Weights of a small transformer language model: LayerNorm before each block, 247M tokens.
MLP neurons of a small language model. Each row is named by its layer, matrix (down: output weights) and neuron, and shows model dimensions 80-175. Each number is 500 + 25 x the weight over its row's rms, rounded and kept within 0 to 999. Numbers have three digits each.
Before each neuron's rows, "fires before" lists the tokens most often just after its 100 highest values on Wikipedia text that the model never trained on.

fires before: " |", " –", ":", " ("
L10.down841:496454501518485498488528450486452479509490496523486521486497499501485535476493515515519511484483497511532482522488518512465459448503574476493483522438529492527479490505558488499522475516491517482494529497515509476478483492524483524552527501543531454501484493457519491490484472497493505486

fires before: " |", " 19", " 1999", " November", "″"
L4.down508:427508524541478508497504453505516491518479493489463524453477514505521478489507487501506505533494525460497498507475493467507502445466452568518510458490507454458502508520498487497538513511504474503524523493498495521504477502512509456487500493504500570518529498502485490507537509526505523501

fires before: "T", "E", "+", "C", ")"
L7.down197:477495496522502482521510535518462488495464513498494533532518483511523480483483498466516509475514491528501516507554515556536527499479507502487481454539524475479508492506483518496511468495513469479482485445516508478496464503479483500498492476458483498530457494487509528518506523499511513510

fires before: "s", ","
L4.down687:474507497528493486485512507474514468515483508458532469484560507524494489481461487531483509524466520497489477490508488462470487537507502546522508504528503517510529450518485498490505516510481534527484455498497515489494510484508498540501489442534516502469502518506537523459553461489466536479

fires before: ",", ".", "s", "–"
L4.down434:485526490519495497513495509490472462442478513502466512499494498496509467522515473445526493517474481467495494475534464492554484488490513529466491524513516478489499524506505491480497521505511512538508464485509507519500477564496551538521538525511458513527471456516489465528508477459475522511

fires before: "\n", "A", "In", "The", "-", "S"
L5.down596:535530494479455531501477489472499480499567533464472504571480471511523550487462468512484500527496483503494508521507522504497497540540500463473512500535475508471513489477502490548455556516494522512492495501503502458507511473516484519498500540471513450475496520511500500491470505482492488491

fires before: "-", "C", ")", "T", ":"
L7.down248:479481513549510496527493477528529503473503525512526556489501478480505460484513479461508543491499492497528515480532527503513522509478532512491487474502474466452541504501534515512523508492447476493503486529502573491563484494487502517494479499476465505479517515519490502497578541508533542516

fires before: ":", " |", "–", "–20"
L6.down820:514457487515496513502489464503515499508476451468518538495500464483533535507483503482542492485512525531499425482492506473456519515515499459493522518515509533537476517512531502477475492524501458508540523455466461502514475537500541473448517481494519467494475520533486536542465530526519543499

fires before: " is", " was", " has", " ", "s"
L10.down556:522499469527523470498544497533513515509499507488486460510474511476482481521483492491525454536479508565492505514478491480527477529517488555482511474498501498497528455470480522514454524502499501521490557527481495485502505504536479492499548529478550472540464478504512495477503485501483479492

fires before: "|", "\n", "-", "20", "|---|---|"
L6.down119:525481505507484456482518503518494496488491487539494487533561482482483490459487490491519529517526481483497500519485529505518501508521508509447509530514540472513534474502523505490485524491542546498503464496534508493463495498470450539512488522471471523471470491513438500533499508525550494503

fires before: "\n", "-"
L10.down371:512501513458512481452453474565517501476495545486490497481519506479503488498506548514492515551484460526485486499506537505509472475524539524441533459505513495474524470485529549501500536503493495473495513483520532485485455503464483498431513550487526516505479533542518496499537504508487512481

fires before: "\n", "born", "S", "M", "K"
L4.down346:478512486501473497457557497508488502511531484485482490510495531483502532475534513455526511478518521520448489463498522493535538530502534509446533508539440465516500474489510455492514526500511493533543464488519540470478500553481509495523511517465495511391458520487510517488488446476487475499

fires before: "\n", "-"
L10.down491:519522513516501503463495483554507542505494507525474455526486537504504470534506527509535511490510502557511500494470481486504480538534477468485524453461504495529553534492476509496527481509500523477499559504557559469479478507486487551495504479477523508477479531466504531515499519558488490500

fires before: "″", "°", "′", "\n"
L5.down110:473533502485520493497533544513531520487524544474486519453521532492474475484518536468467508497458478504509506512524490471496501506512464491456503475529522515522499481551500506487469516494490547503518524474487450496480526488471536496504527493476506482493516529497520503468520484530510547509

fires before: "\n", " The", " In", " It", " He", " W"
L10.down55:537504462454520495490519501456503515465455512475494496504502531491515484518509507538554460545476474517485494506503483457519481491508486475494527538482499533521489492480499515489479528527531513474470499526426486489447483504496513480498516513495491506484525519547503478488544504501493549518

fires before: " |", ":", ")", " ", "–"
L5.down451:497501529472464491494488491445504492470483504558487490518424493476550486477516492511498497522471525438490488523498489466507457498498500541516489510498465508488526501494496497529490495472494516493474556521457483496514526451493519511484511498490491542533511503500527464502519501514498490512

fires before: "s", "on"
L6.down577:508549493525509526480490530506482491553481517488530474491486526510500505528498515475513521518514522503528528485486476535505481482503500522502497503487495488502505477477509542489536517503510510467521495535493510503485522490492466508465495482480514491523517447476474486478469492475476500498

fires before: " |", ":", "–", "\n"
L4.down881:489490485493437501474488478502466496527499469463501467515515492468492488476500485460519503526498501514475502467507501475428516499500572510521493529498498502521523473520481493512494494519517483538496483484531512492526504556463559501464506495508484465453492476546495504505536491520504495505

fires before: "\n", " ", "---|---|---|---|", " 0", "-"
L3.down569:469547506487484531518528528467504480485504494506543480482480496449486597491508485484480507503482495484485517464513560468502515493546472507518492535541496507460502471559513532507500521484492481502498536490515509514536499508511519516502489537514484514452510472537540499503455525470501506474

fires before: ",", ".", " |", ")", ":", "ative"
L5.down561:511449532479519505543518502528500481503532512511494478481480517540497499522449480532470513509494526534515508486520496475517495530525448472483508513510494457472528519508518533487530532500521506490497460477508493520478477523488510534506519504477483448571482508512461504470488512480518530485

fires before: " |", " 19", " November", ")", ":"
L4.down489:481552538542523519481508487509520509486460513558504528476453518527515450504473513502467491529517522490497502511488516502547481464469492527548500474478480508496539526485524511480533498481503495496488502492452531492493466467469461474528438526507452546520550508515507472480531527528499485483

fires before: "a", "r", "ctor", "ce", "s", "en"
L3.down620:531468499460516509529479493509507544523449508482512492484514528461496533531497444485492486492526482475514504456489521504512522489471484522487475468456526522532456483523513527477497481488510495538469476482522466500502483539490514496487455465506478519494466497489453508511467513529510443514

fires before: "ed", "d", "s"
L10.down1019:445512478505495468500491533511531490493475501480511487518514473501529459493459521533526528493510528524532468471510477493502465463510477514501526534522494505464458498529511498476504557510508501494533481505499503461477506509494482544527462501491503485553518528538513542504501488473556485474

fires before: ",", ".", " to", " and", " in"
L4.down655:516476510477472482495506548510473526495517515500457511500520487550520509547479490506525483512479497437521487486526483446513485493526462499441532471536467493481448518500495540488497528485489524487461516467519502485481464531521505500505549507479476510529507497504496533471529486519539491475

fires before: "°", " |", "″", "N", "\n", ")"
L5.down752:516531509464496514512526514484536501491515494493475461459510519520498506475539512495504521480448485512459531482523495477506489498485505464473504471505548508516506482468468494495486495496534542477509526450478507506495486466528524527475460502408520489525516494478546509490500510530507524479

fires before: "==", "The", "In", "H", "B"
L4.down47:492503485502491549493481495490506464496507538474463482482516504534528491545505506482492510523483522532494509488475473517505501544509482492533500547547523564501465515549498535488458513510506501492506455493504464486460489501512518470493539540495508473500527528468526515479475489508478507506

fires before: "\n", " a", " as", " the", " of", " |"
L5.down813:477512471512480502514541494510513475495519483506495484527517498503487515515535502510534474484478524508491510496463505502469501507485498464541496515468448514565541468524499520492505490522487508491517500489447551497512508487509525491480463504542502455514498525475526487550513507487465479518

fires before: " the", "s", " a", " Re"
L3.down956:502499468461507522487549517482448532534502479510539500467527494458482493531544475471501506482471448473484513480473488485518513508545486527528473483525466500523525495478478536505509507504476487515463484503477527497488516536521497452478492501534485509499594523493507529544482510489486503526

fires before: "\n", "l", "-"
L7.down392:543518483515512497460522465503491527461516474490477492488541546484519517504504546491528531531470507502478523482488507504489478497520466506466500510502504492505482478516502504495511540520527545485504500547542515521499512499476457513513507517496478514516484475512452520556512481521533523492

fires before: "\n", "-", "ative", ",", "ally", "al"
L10.down538:507520475506491497520488503488521511457464521488508527500492490481503503496459476556508511501525514512518504511496499488505494501505477503478499491486482485516488460435536537502508523527486493473477510482507528491446515513467523561554470500482523485485473535495450525522503497494460501502

fires before: "\n", "|", "-"
L5.down547:494446469504469460499508470475491482504524494518489485563502484513523464467514512514546513519519503455466496469489521521446515482506495502506482536499492466547522430486485513519488496514509489490475492490479516467469491502492500552492442492546436522476499485562542483523500505506526524533

fires before: "c", "ce", "vel", "il", "s", "ve"
L4.down329:540484514496537484483474518463540487554542525504492505495491482475501507497484498494503513508505508487469509491493541496554503496530432493514450507485466508513432495521508516464476495480505517509481467511484510527508558522515498428494534515482516488486491498499505528505504512494493487495

fires before: ")", "),", ").", "–", "-", "."
L5.down304:535486482465551500496502481541543517494504513510518442469474498524522462505506473466495506543456498521466514508459507482491549527535503521475513504502481492458533496480504507500508473491532474536530462452455503484484491461474499488515507503489481540488535540514526487452529504506503512511

fires before: "″", "°", " &", " –", " ", "W"
L4.down564:486507527495451559492495474482494467501464493458510470517515521473495529493509480469480508493462506501491508491463475537446482485520482493530475563493570512551525506510489552467421514467524536494474524501512503473532522498482547459510512499461509495491474512499521505495506493546520551497

fires before: "\n", " The", " He", " In"
L4.down431:490500498510523478493508497513507479489506474485490510522530491508540495505527540522521498528505476479463505474514460458508490485480469511505470521527509525487426497513500503491493519518499514436500494476512483503449505530482520476511499539464453555527515470535475525492523515535480507495

fires before: ":", ",", "–20", " |", "\n", " the"
L5.down411:550475522480502494471514487511522498462518478452514475491485530525503467486471517499513502505478528521533499491505488445499512471522450467464499519523539534510486471468489499480450487508531509518475469476442479436515508541486520506450566513490520481469456524536528496481485534478526526527

fires before: "\n", "s", "ist"
L5.down240:515495492517472512501472479406503533499492509490510466467492501468509507519487529505498512470544531494516493493514478492531499455557477470513509518516473473473535476506503484509544515518506484483448460481464543456481523530483475501516487512475539481528532446502491558500475555497501538456

fires before: ",", "s", ".", "–"
L5.down264:477514505481490436486487518548465464479513538477479515456493515524541497470483462485495501514494511480471510476527509455513523513542495493495482510497530464499504508526498500519520508506488528516505506479522532486498468527481483502535501538494463491506485456485470534492504499506496472500

fires before: ",", ".", " by", ")", "\n", " and"
L5.down835:452490499479497477507524508492496501437502537509525530519489499512552504545539496492486493504468466525523503483493517461512506520563471496513517492486507464496497535526486517493515543504485503493452461502463511488501492480476531533530514500479496472562468452464437538493549495478522512475

fires before: " 0", "\n", " 1"
L4.down350:484488518520462533512495524530520454505517438483553490507535453513519467484506519487521488528445487532509480512515486472439480513463481527535471508445466460490511474487494466492499496541481487513495512499504483538508507516492520476508503537522550492517517512481536477520534492493492528473

fires before: " |", ".", " ", "–", "\n", " 0"
L4.down206:493527519518512538444483476462458471489486472489524506489529491504470507493495534458475511513505492496462493497465501523482534489486499555548471488463492443498466478509490522512511459521492529466474535486491528556509532501472512508487494501523502471522514471467516482519532500522503505486

fires before: "|", "\n", "0"
L3.down197:504517507497507439464535497505468494489511499486521503502491505482501477493526491511494506465482460459493508527523493470522517464480459506514499520466515497512472445486524509533529512491509535473527509505489507515504515523519463500508491543502446527454536469550509491535547554526537499489

fires before: "\n", " The", " It", "\"", " This"
L10.down47:483480458485504442499459487458500494515507540518503500528499522487542487476512528480510499489491496515464508457474479494516466515494489467506520482476477530507459494490464527489491521501559521462517509490424498529485493470501518491538470480493503487529486492520518495435504476530467513515

fires before: " |", ")", "–", ",", "),", "."
L5.down812:495485509499501500527481500507470470535494546504497542489512537504527525486482523458531467492523477476475458488475513497481457519454481473496478465502527517503479484521507454495509500504467501503500541559465480501532514517502556500494485487521522499504498432474466496516516492562498514486

fires before: "ph", "y", "d", "il"
L4.down710:519487469474494474467495513466502481525483529486544492478510489464520426489521527514516505475471493525480509507519488537507490508522448465508512507498472513540491507497508515484531492470471548489486480470517519492482552493464514499515527512526496487513500511469512485495477502499493506447

fires before: "\n", " |", ":"
L5.down427:534511484488463502471489482519490506480509503500476542517473496548521495483481525533495528544466461498533511493529494430513466515494512511505511514485492525504514485446486502546509516478506513521529550453483488478552504502503504480508531509497499495505477473462477499509457466510483518477